config.toml
n_head = 10
d_mlp = 2560
rope_base = 20600.0
qk_norm = false
beta2 = 0.98
schedule = "wsd"
final_lr_fraction = 0.02
doc_mask = true
train_tokens = 1690000000
MLP neurons of a small language model. Each row is named by its layer, matrix (gate and up: input weights) and neuron, and shows model dimensions 426-617. Each number is 500 + 50 x the weight over its row's rms, rounded and kept within 0 to 999. Numbers have three digits each. A neuron's up and down rows have the sign that makes its largest values positive.
A block is one neuron, or neurons of one layer that tend to fire together. Before each block is what it responds to, as a language model described it from the Wikipedia text at the highest values.

Description: Second word-piece of a word split after a short first fragment, especially after "an"/"a": an|ch|or, an|om|ia, an|ec|dotes, a|ux|iliary.
L5.gate46:450488417497426556675391515555482541480492557579496548446494589473503545606512537549564430576502570513465550435489494559460535511489531526620591469588584447525523444512578546481434535468406545489556496507561520506378422555366554475583558448477453501560536538429521483581589424523378437515508522517516519490513481532413511567474492529576535530439425446515475519426661612538505509527562447487477524592505481540485504478466505466539537486513500526447519498526536550502519565486435597476511548547567385476501483464553509549443454529505523492475534465496554512450489502521465558448
L5.up46:642498463508516459523459514461496546486488433476530534418588541427564476480522496477458494529524523568454538632463458500498530523441477360384517548551507514497511497530450507519480606649464508491463489518431565430473462533520403518460500479490449486574478441463537489463579437530521584566557508574529499621453564482498433497482395556501483480518562438466558554419451588521647511502508484433446503423493477506601491560469530561562525472569491418531527429516543463589428520467473450510530393441544534468520545469515467490468463530496541519475561463548493511507442442415433503514
L5.gate283:522510604500451398577444460539522549502504496524495501441509511404485471557392413511559497522466499520320485553522589503528533505581456518584482537412501560587414450512474491517480494509508479444448475562501519483446454560461554497553602489477430563501488457496404522592497521470412539547458618547502524474531558479414538496477416570508449455471464484426560478446464475503506484479506480429413483491452534614401455523490578470565481561592511563434451487542518527565427463489477436465601371483464613496438497418490423501560505567454487555467520589517454521430481492457475553482
L5.up283:507469509455464498524486550518441549421462483514444462471523599552550518558440449491543578504492435533480504525490512566527470586549567569564406453532443584522549500496490418427485487479548466515464476460495512530436529495492535593483554544487550463503494490439505462586434555458467563595531514492528487608411551535443470559455446541553417431507426430525547510531469476444504581371473608444484531469535427535519449511495496551607568565648547480460531465461454515527460500547519525493596465592485510516505488461487459444510558530491418440442515569528479530411487504521481567550
L5.gate422:491595453526522464500555504494495560576457472508436421535515471462478335505403451431524553427460512474436454527541609561445432478489547563448564533510606464423514479500543500465554473444425538498426525553586469444490480515444480441514510501471491460526464551435482526500456551506461471463613491484560469491489518439550565469462439468457474522547438509506485425488432451594460396520553510426369497446437593472542545460447523488487476485431500479529501497475542526488404453499527478463514445501423517538460473551406462447547478591481490552519539554531529408479493491489511499573
L5.up422:552585499470478517537503546436455488412506434553531447513458490549462492572431522516583388444526481520512511459569520469567460532526577530459563588499492474516483504491546445504558596522404467570497480441495498531506512428472482409524448454513506490569544554492511470542505526531507490519422543487547406480462501429458450464424496487512556552482470416531587496557540507501526556526509492447520529596469480480398476506509469466476547543452599552476587451459424573547475424561431590443501478474418510575489526483411507454541466523630450453488504532475534497527574532558463548506
L5.gate2089:485346585501536538585498553547483529436505444554404505476515540529508582498488438501567537486525524444614465379470487475441453563535534512566506502460427507496460468593491580447433518533490447500489425502498515429393569536522603564652440399433506436537533459544495480484527553513463447512435538485462513542555545552444448489550485604520456517538592539516469455543440449528551411487475506499454475529524526472569513484465503580538596602532498529515489510469481584513505443505517601495518504435490533493512506461510488459495492508555470478537480464512421501523483464556526472475
L5.up2089:494520422514544565529491538545525582512515534507533480465440494526486470399528492444465574463579537561444427462447489504462449554403574558488553374468558520451492494485483518485518532563429443484507591467505617472404500447543502550511547501512441609490504490355463463525469443468550552545502399574480488506512490507521475443506497542468547567487626450506531444393474390473427419453452605429540492527528538523478518461520505455342507465524524487506477503566565473470453500495497545423431523645544575455535431387470557447460619530485478529529486541419505532456480465516557531527

Description: The last token completing a noun or noun phrase, often technical heads like system, route, track, water, or word-final pieces such as -ization, -ham.
L3.gate1495:517405544436587566501473588530483439454526613489514488499536493493538511482495528357495593514524505443506528474507625544481521518516541525508484524530423442418476523497451505543528504437524451474531539427501430453522430482406471582452579530541467493467592500517444472494510527486461437538473515495524494545538472649463505406496483441397519509494546437446436432552471566552581486498560468456491516482489486455436456516502548540547594505529504484437537565458494492588483536528495566447554508540439531469538569387640487511453566514435516521559484539548544482520471572463463594465
L3.up1495:515474562507436451449403495488503512453433493465547415516540414443541554576463566430524555515481461522595503483472509446482494532509607543572551495517443537500481519441448538514442449538477494526474465521520454468544371430368422548556463451481430558517401488479500468441453423513440436484554545480482538479451583526473433514476510462480535549552482436521430428475519622432504466543579456417509479490493532508484481411449501430502539513464506404543549413525476523452590546546479448483500567553487479510405438538597517448488545561593592527539481520479566604483514521470397435502
L3.gate2168:525481549441482457470538548458451479456443493463508497522572546593516549575444457550409522496451511553517512526552494556573494501454546527538551533514580398535484483444521434475482508490507480483540452539548483470476484583500545484567509625508540563474515455498411464498594444481484416494488532468511499582515468493465531458527468473445523429512439489510593435601474599548519513546478462523415454483537529522457503508602454476494557518616624488519509526557418566463494427483486588454504498507499491409439585451433560511547421580507511533474453490530519602503511659571503459507
L3.up2168:434476610515497422483462548470447453502453464543493516520502539544530611471522468453416495446444568593502518499556503505511511451494459520520571564534479469513450539544434505454505486449493532471513490445564532311477479486523596583609471523522642563477483489524456465482536489514453454452470478535601486617538441512493502470646474458465519461508430458532533509562446556549480498434493464480411466523463515486466529432568532536407517524555443550584526514545573527507478506461480511432575500476505514489492544480471504459451516524483472599443431474528504541562454531597511472497

Description: Forms of the verb be (was, is, are, be, being), often with a subject pronoun, as in He was, It was, to be, mainly in biographies.
L4.gate861:468463533484550495509464455579588610590465531446544481499485490526505525462541436507480492512360553440422488468423534575471515439460421620492438460470488545434516480504480420426466523506533435497466503657517538410500470577494456547498545516431436430477505470585505465468524486551530484551493573529510634407517514453464640490481489447417497483527491455559443475582398531453471470487502450512495466531500492516506506440438489554443519505417475566417509416590546563480531478506416473471449499454391559596489518451457493496463589504496466499491501448486468443487372586584595482505
L4.up861:514418567504467580377439507486570479436417480438490588502529396383507522402603499488418361502457521451447464537434553497509504478550458566398529404540486504483545522494423448456582499476568511492537509481439428467548425568463549576512445470520447381486502565491445592515423569541470488432514400457479541463538527477483502521465490450501630480458574496486461513491495473501505472555517487397484410488469508485463516527436549455452604427395534449541471453447460478489390546483487527584496471530384571593507471505538504466516505421505571477532489447505454543440534503497548503561
L4.gate1014:509467513504463471584419456544480492515567522514639450455460513578517551430502555553601537518473507518496522406576554479467453459509506466554524497506475566585442438567503398518571441461545399500435433522539541488415463606473525388502533488567461435510502481508493587533595475533502541522493580443533548435457478466494492590511408581445500518491444522502584587538517526488520553439512473487462517426513553492424643554411502450540595453429457520489518537431549598567568476456510533502576487521507502562518615393429457484500508519459420553438488474610478487460498594459477475571
L4.up1014:470437474424478499613496520542562410531509541417537506467561487518525563479464501451500542557435513420411486507622517460483530463421558611590486438538490445539468446448408595445424440487526507444427476535486579521475412510453502488445482479488426516527468486553646471486502561449495509519544455407503585434562487479509550440563466498433494513450486520528462461529446517476496514453471482472521459544490391420509438554461514548553492587470546464496585443511402552548442549521486434550552453398471528517474501370386441578448589404495532546465599439540587585490415498450486484408
L4.gate1125:508447550556508600466518376532546592543484467535571573515510567511459585496502489460500499500482547389543558430531510429546483460503508564457523447495519549498463483488512539390458532476574452477451545599530489510470606542497522485571567493465539499504530597522439569594448449494477463485586475532499546430491451444473462561513540499440487526537595483472511571528492494483502513604503503526489414489369551454458425496467477448509573439480566468522512535530500446408563461535517475487446538568489464514461417504442526476514538457463487542498575496488507495482477518473520503509
L4.up1125:531522519450627633517454438478537413505507515465569499565430518603463518433515439561533416447499486528480531496463442509485513481477460569460478558616493631534495452488530611465548516481509512404554464446543493504541476530478526558500511523519517564519494493412465440473549529510475563592468488547536594431541503491492539497487468438462554533461521463500460462440525556488557485644487573374514459512552474499521438581440464531549565510489519455566479496523511524492482553369572528423579475542558508451508582498468565573508553480486493467565572600476486405436552471485546373412
L4.gate1131:513513533484591394564429489540516491508572518397500468511507444472506516527404433473505424590466486480431478460459540492505614457573573467514619518504486531521413404393498464481479554534490498554515389622410458482558389521493461560501519506461518513506429470555482394556526451580450436416553550459547551529460514545483601580404503454489609425523552509497496535470456515521514537516488405442484544466332464490475472457505601568445518513478586442525537445552596515504532607487478542539456461485491388398509517530453421506437432561416511532511467603508479438450464512456427504434
L4.up1131:519408476454489466537524432470590521479467541494535576554398508498471473506473508514467476520471459537548497445432530512464558507463481538497533485496613536610470471437561471572488548594475492523473554499499551512567573564458401505460483495427571478532473494451520481450534551567460533482465556533512530602503506587535501470549478482488492436415483519529480418534508517440546453473435455452492507510462498524553589567511552562476545465439529535536421573493405387534499498452554453491444554573461591536511500512387448470491490479505468442451585523530494535466517560456519416396
L4.gate1200:410428478544484518470476504512552529449517470537503512554450441477676430469524451448544426423570522480544393460462558463469507457457571593554510549512425571405432507590506542486541509465547497547443532373599479447545454521519443560508540497519487417434545380592451468504511438506420506587455583378476434440456471513490490505622502525440490486469500523317540539551532515372461430507546411393493449538433522513551559436513479512478541542408510520341493492514496531460455469483462515556487404559510483447506510472500478453504512495428453455450522602488545533567547590518516487481
L4.up1200:528540604492452446558447355539558592524415487525450500465545432427526518412457421495578500511515526575551512343419514477499528488523430530453508495436517442463486401507511441555537534535492526443545484512469468440517549472401547479555502542536473503431498434476502484605519546525493491439520380488483492588600540537474465428442569491474554594501505385553474504496424497510455588526514500510468515480473560583536518470537521534566446446537336524523541472432478513498481530495453492472497473487483571559484551546520518534584481417455529541559489460489496516488508492418475549547
L4.gate1383:476534514469500409525482431543520512509608420402528524500474470517566460529467555487507526570405561439482549492517573454440515440425385504420467488469464552538536491402534482568502371566464518471526495565586576562467446502433529502534492461548564482448500508519391492554461496482456381476498534462582419473479525410439463556532533502552532517490587432521483607549552481475432436475465409437483478516450464474467458449434602510506505493492569493467440585463588580544575413551569421517451530500427380577594540499482467511538523500495546520532548483506498446503524487450476497469
L4.up1383:561437516412425401539442462556436522546498504514470507523573528445489482479461472503401537481540501464551568460452599438411525417464521585491524486563502524527509525515367495450478471448483539475391509483520485504529499543470487538530528501507533450495527435436550484554481419494414571503540462590489552477532529527494427464488470530491444525402565489493502539462503576489454445535512555519452463495545573499491511472557519519485588470601422530524570516520447460550443643538595427481526528393522490551575482494571488505606531558500463535497536447451553568484443470514622408500
L4.gate1403:547419516503481476551558430483503475488430502505456488564501547551523442482325486471507515526467453470530543510516524666485591457511469609537500567489476469482571501469425538525516511462482502475476506524500532418410609566511572520501429449487474497463511503442577535538555497575432564581383478534515502515545478503456456575461566500536481465532479486520531441470473464521495495511512512429591504513548480466500486460415470547512508388451521442482530535424499505519470413564518498473561441491416515514432487452479507543476523633527563480420436537500417468449457538565485509434
L4.up1403:505513521424513580487507404429565466558473460455509493447480486563534528431504471427564577518515463529490430460528515500554484464482481452589529579553453504571440503378532496527522438480493459459479453556558516482464456604528472459480513412494446557590488539441457548482534482500486489474508528529508466583475551384504419488545519489383562635547482482532597568538486519407467444494456427473458448566499482448481490382504548592482539442592501467503464449540465547352558487393509605573523490512563414540504520480501536474496491520475531545449567455457436481528489516512470472464
L4.gate1809:513523518513566460494540412452450533517514540395563512490461514475594457500513385478671481527476499422559472529438495469564463388581580602499558478546441460435478492400420517574544461474540479427503628562471549407511461476505510503549483415487492421482463512539567465517520464457462545464479497470532503496566424506532478435538484523475540455403526492518548509550530539555526511513590471511530535548522547450594443473471410581575494562477514407474449474619440530546542466463472556488571493453466448595530524477448570507515475392524483495575575446529526491499458565618452489514
L4.up1809:544535567467500559487452531568463532494510484478517550559554533505511495469486450454467472496505547472495545521532492572393488488446494479498524506451494572448499448588538524545534464452490480500513537536456528446439552471560523532526570449589543464488459594574551523496443495519568469423475456584570585494566462449511470446591456428525460539537365543509478524573520537613528494554534503435446486482509574397400496480517562567495485522527503583497562521531493523484505449454630503430528534492542527528567600581544510436455479555498402575544522539505434408369581479427609567568

Description: Word-piece tokens that continue a word split after a short opening piece, like an+om (anomic), an+ch (anchor), dec+e (deceased), c+iv (civic).
L4.gate79:516478579480572594537531489431490471530452594510456544557442558472485539470557468474552422488571477503459516584549463467538512502448400479463420564531506590599498321486538484487466473517539459538434457491497488519446521492503531485560569531495455443508437566481592533477538495452491394535514528516545545423460608467483450457509500564471474452431434551524492563447498500494475417452432481526461495477550467492428507465530548520546515420434488540468455472561496529516543483589454472416520501443541526543468484401524503470572591523481376491406561550491401475493420499521475553514
L4.up79:435517562489538501476527478468370539547461411479505497502391584559473367570508471455533495357482482525533562488535557511503501544531482515459549463395512584583529535575480498526534425416543552465497572478445511563525596488547450490543486448413412481522457538469513447518461490466459509512506524515463474550484556529499518578446541527481417510542577531478511543505528511543369496497502497360404521542468524584494449545419574525559544539493470413453572521417455588490513524598536448534511430507413494568570464564459542461468618533484490558521567604514468536474466464485464495506
L4.gate97:422432486392528486614506481544418525496540459502509430578380515461549431491469488405511585483535539505522598545460535453515565461465439488519532536454505529515469454509537578506469394555536465553511469498529588505470460484499389501511561487509511461467470453459511487509527508568539368505546630527556573535466526493466519558587610551451432498488515516502443495437523546502469549535530423433521487540581527537491461531531507524529548570539505491444520430430598577493632543445539547402512437563553535482434452439517575503466560468484547559500458426476510478533406462515561646542
L4.up97:465502442495430557529494520513491503414491554568412401522408484411505472530462546477511521490514519499537486469526555497583522530523384490465501577552520568482451369477457457600483522544455581522506510430464384528452507421451431518544572522443540517477466478454477506482500405482546469512418524544572479524438508460496564471494492589552460452570535415528466534509551555510529458520398441503441495495512541511499550550535431556540468471499541507465564556486540539537449578419498483451652496533628425506502533469425489512495552584507496537518460514574520562502484450563501510583
L4.gate1056:518517510463506510565447531483550531516503503481498576462516530517546501545436461457563568458457489503519507490487570494488548497568510502509527589484425600623460435388631535505567529385465485612496484554446518407531464523567418535509604437474382521565508520524410547529484440464458529460553602465489448540510487503459543474376451543437484525533373561502551513483438574567530415519410477488470548566451480484427500359413473518444520499542455506426563550513590569513539489528447612548517563534560422507494508432461503458510387509486450548451572541505462561543528573480503476484
L4.up1056:513557472496476484510515531538583566450376635471529571498482620510578450579436514476552510389498580465507457412593541530448543458547518402519524508387467498497476516502581500528622487412542483475468475508429562468460489481497551547467510502500467576454496448518492519512465477496461486491534438555482549588447446533519547405460473506531423569468402504460580430561560584565515478430424428431519469504470481448449469501518473433494456450562546505538452469561531472391487470513557486520449620584517450510489538417516557452505430603436443489581574589560494527408405551526455433536
L4.gate1165:526568539441537540582470526563495447441495539501578456471517449536504531528523452467511569543464436574565491446482435537500538549580500573480518494431451547441439457460403536460431478449451576629574553502471529496574454487419462430461375468421478563524462600535477545577452461524507553510476583481446471467563584513462550480510421495552467493513538541585550479409374461467457515583523481492521498413429433529458475483508512562442476458552470491506527498415523609533531467405513537488471497428437575561447482446456587479516437482432505551488520465528432508498516510474527498504
L4.up1165:497529472524515476516494478532416482615489515564427497516474491510538523402488407526562534500464480535374490474529501517551396535476491545551502471423563458540354493510470529480588500457457465509496512526626566472490521552526573557551479498497432518478421487473463497481415592512528477531511482480456494458464417443491575555530508409563518475525529444431580566493408607534532507518407552454398527478396591559471489467465488494490510566486589429476462561463544506562483435519538478490413538482562526581465470521469567607487540529491500452489495500541537468506471452510553521485
L4.gate1690:543483482392534521456547483431512550552524559549508462608523549588507516466532537386567443521566512521556441464433558553432495570517495616541573513524421497482538507447469501485527576591545519496487574547520564442388409491458512561439552476497411489427404532554492527445544456482505506405476468585519555454459440522516488487553497462505414370454520553469501521502541557559518407450479420428572562453537619494523408561489465503417466480515521480522588546578628512507518435518444491576512508477543579419515499495543412506496505491504478471460527469571500472541452505500563489510
L4.up1690:493438477459423462542488533436478539470534502450474481473514535498514575433609515404452476444495474519512472510526434442534482441571605464482443517477562503509414508499571522482438468530488472494538517484438432464555548536542463513531414434477614562513545517502578442499493610582537576525502354405464449603512481403445488549525501586487517546481550521424550470490492448540417546488501588473549375502439510452473486499470513570485536495471432509525448498492546470450440550481494556461552504536372486494479476505452570487485551589500482617485442462417562497409534510510467582554
L4.gate2112:458542548467545417564488508547506481469532539485429471438511575533547488503552470558501441421483461444496464466456617536446585530500582520530497477512479476508491529493475598452409471520495497483615600495537473588501497523464487456566500570418455433608549458563489455516556543524560439469523442474468524523396618543460440475572491452468442516477480478548500463445507549523509499464503469545500525501501426518463535531410402383536567610534484560446466459396497512549514459533467488503501559547574559466531566553480507489484473498552448515569523488428383589503503510422474560566
L4.up2112:477506503486566481497541493561471526483550524560481418446517502538468489451484497522496569460520538443600504421562528497548441554513487456556449495435494434476467530472440555430602500471447516525571599492383535516536479449544529464535505574534442606528540510463456549531460484422481456521476434517495553510518480456535508511529510489527515531510446494483345502537469459486554516510472464512515509473434546469490553589478477530549511526503495583492490436429631383522546519544510469544489512478469573550510423520477494536584469518442461409621539514446470559447514483511526450561
L4.gate2330:412505545473531537463541494454519491512558529483496551459530571612536532583491382439440576539486443597579358552473501427532463460547435588475529609614476509635408569568514541493447486458497612481483536490562437503499529529535484475500518518465508561485582483491509530468554400411560468561456521513434456526606588585470428414495539489452419583455471501488588491483495453500440463481516461478494479574452537551585512472497470504394567506529432664517518442539482590529540589460429478491509528464478419464388532536496540465502468482507447541519557488517519498480425503532551467511
L4.up2330:511546498460566437518432455523549515536504528468521524504533496527429500452456469490512480558470422523519461443550591561594458514464545496539503444639522559517439480455444411528541498490491461485530513654492564533440604509516567409463520482558466517489591508494506500549606530578468565433547567492484444529432564447510397498487458484408477432535435474503498466500544558525446472515491444468528470538512475524461455532507502492485501500537513511518438434418450579545543542567625491501501582435423394446444585494534474499423476594443531554541542511452452512553520472520529469482
L4.gate2466:498433488444440405476503474598410532430478529417478481488434524390500487511503575526521527501468573425448441453543551618461424471520443538457499447546487513501450448545423482508403502511475515607617531551442493452501527524480503552543613551498472564528471438514549462582528483601520480416525434480453529533462491460438433512397439527488537464508535498443500602353431511447397472473442365432468529487546445481522552438510467501502630536397447578515520448464478513449549470474488423519517490526479408473542520478539533506481536489472488434540438470548483486405494493487544494466
L4.up2466:466466470464571524500461485503457531481635610504457491524481577489456516433478521498509510477514517379554505525556543497564533453603492499641526482459523498488487486431579516464524480535527492626491533481533504483445511549526504522508538477494555508418500524372474512539448490473537551489601443479560578540565514585522429481605494518519468553551482591476598609559494388519467505601549458481525494462535497503467527444493413579460498567510511576525512509477516535459472392498477529511449536509484456527505438390473640536520542614501349536477473412449480582540441524595484550465

Description: Forms of "be" right after a pronoun subject, mostly "it", often in quoted judgments or reviews, e.g. it's, It was, it is.
L5.gate110:579448555391479497566574474487526482544458438560615497497465468450564486432468466443608548568403430438428378521433583563555538637501422575524471469490566497536496462512535509492473521524485453579553467522505578486514460467458486495560504562384494429583511578540435439477522457493509548486558443504514527467501466444473506540482495566536453545486501533543389575528406486402519408548515470480436534444491455472536506424529526457551445544458507417502477494460527520513430406424556468512441515550408469491402523579562414481476448566484537526487604554523475484465514511469564415445
L5.up110:570458552474460498498565484485535463481486547497463447560567479405542504448415522544486433564483535485511465488559509470551470424545435538499405561492511400476551466452499522505474494505470603548590543599518564506475451490597470490550576471484459444552451535554499564549502505372568487485551539540447554513542494462489455475518615519434531523546471490531507437499508465450508502560547493536488525462566512489461536541490589417498472513560555519518591421443588534550560487564470548493482438469424463352526430523501517502546463473590507485512600513529474478457493539481498434420
L5.gate378:452474511505518425498509613641536558496536558574475526464452452432505528440546429484519575449498566432505567522456472527565559437536462487563479494556533543531466529509410537461456448586520512544539501539465425451500448483474447561501476438461557403573487511489444467503568532548543418555485477495440533506523548511420513551445505524532522515594528439547514572452454448434511485486521523543479487524487537479531533517433480585505448445447549550501566555377491614478522469541615560578448460579465593537506654466478488377456512481466606554539516546435507510456519524502479478411
L5.up378:610519536564531481473452548458615578538518545461548540391589501447510439470518416544602561469419545469595494430515473554441536470543540523568504546414565533516506491490431472507504590491467477552427473532527513534472453502478476551492441479579539446468429538530535558642556566573508540519460482561429517366526497530514431501481498450495476531543583516553499455487533491557529547570515527498468429529563392511560526576540508540552489517520470481543435459468451616439446454493537486588545540456496536467496483485494495487480548491465473505464517483499547493440401437456542497396
L5.gate872:424431548452457451541501451514445545453581523422534460624382447496477454500496519529600485522493460540387490574438484447483511581502578586499474428510526465493458427456510567482448466519543544502463485538534548533456507459465579490514499495532566544492397569520505566575482588425506548501442527515495497506522431404452511564510509592469461400472598458474503461537597442518471483511474499439558539599528563534550402505492480479502468553560493512521508513486400504469482486437506463566540605437542469482502567505463673500445455542468497478481482543529467474557432508496516511505
L5.up872:572586519454536605481500526455545469541545514474499442592557389522548501526504431474510494575568487435491470496455503535573554503503420492539487539452503477534540511418532609545431505507537554567417423500528431559499533515472501408491476474432569529525479493482507454543566542503411523603483428520540571492458572543510456433490465521534436543385488542504481497592631565581536533505558463465571484532467485507477558565428470489489484462414402460477469559400467578584511508498494517613438546455517493515580534430393521452564522551544488498480606544575474427489481458491603387511
L5.gate1750:473519556424518432472479487564439460473496473480537504461523541414559540479518352401572541529469541523508518593519582473458484520463505609478643476479442516560458528424474510587552420498559558529473515509537588497485443535550420589466493453470516476504424453535549422575481490534446469497478512497457518480467480519487503530469537546470485432498513516507461567471446519563519482433502549442465442471523448452541532529474557538564497484494439427464595556521593551508691491495489490529463551500541504477493579455480513423475502503518563540561622528436468579532442602545491444518
L5.up1750:491479474454526443528536518450505535445522529561469460514448492500534571472604442579488542523519612507475531476464522559468541558520471532508518518487543460517564505512475507525451510388521499479471500418511459542476513509508477522485536448475524570542472537500484466610558506477473557453567420540524629471480527438488502408478516430469386430527540498507478490499434463527578521533423465489508494617489442349459521427542496491540487586474417528466567508510520500456541453417533580468499430508509539541613531505421585457422500502513419436455477404382509483557510607608484508492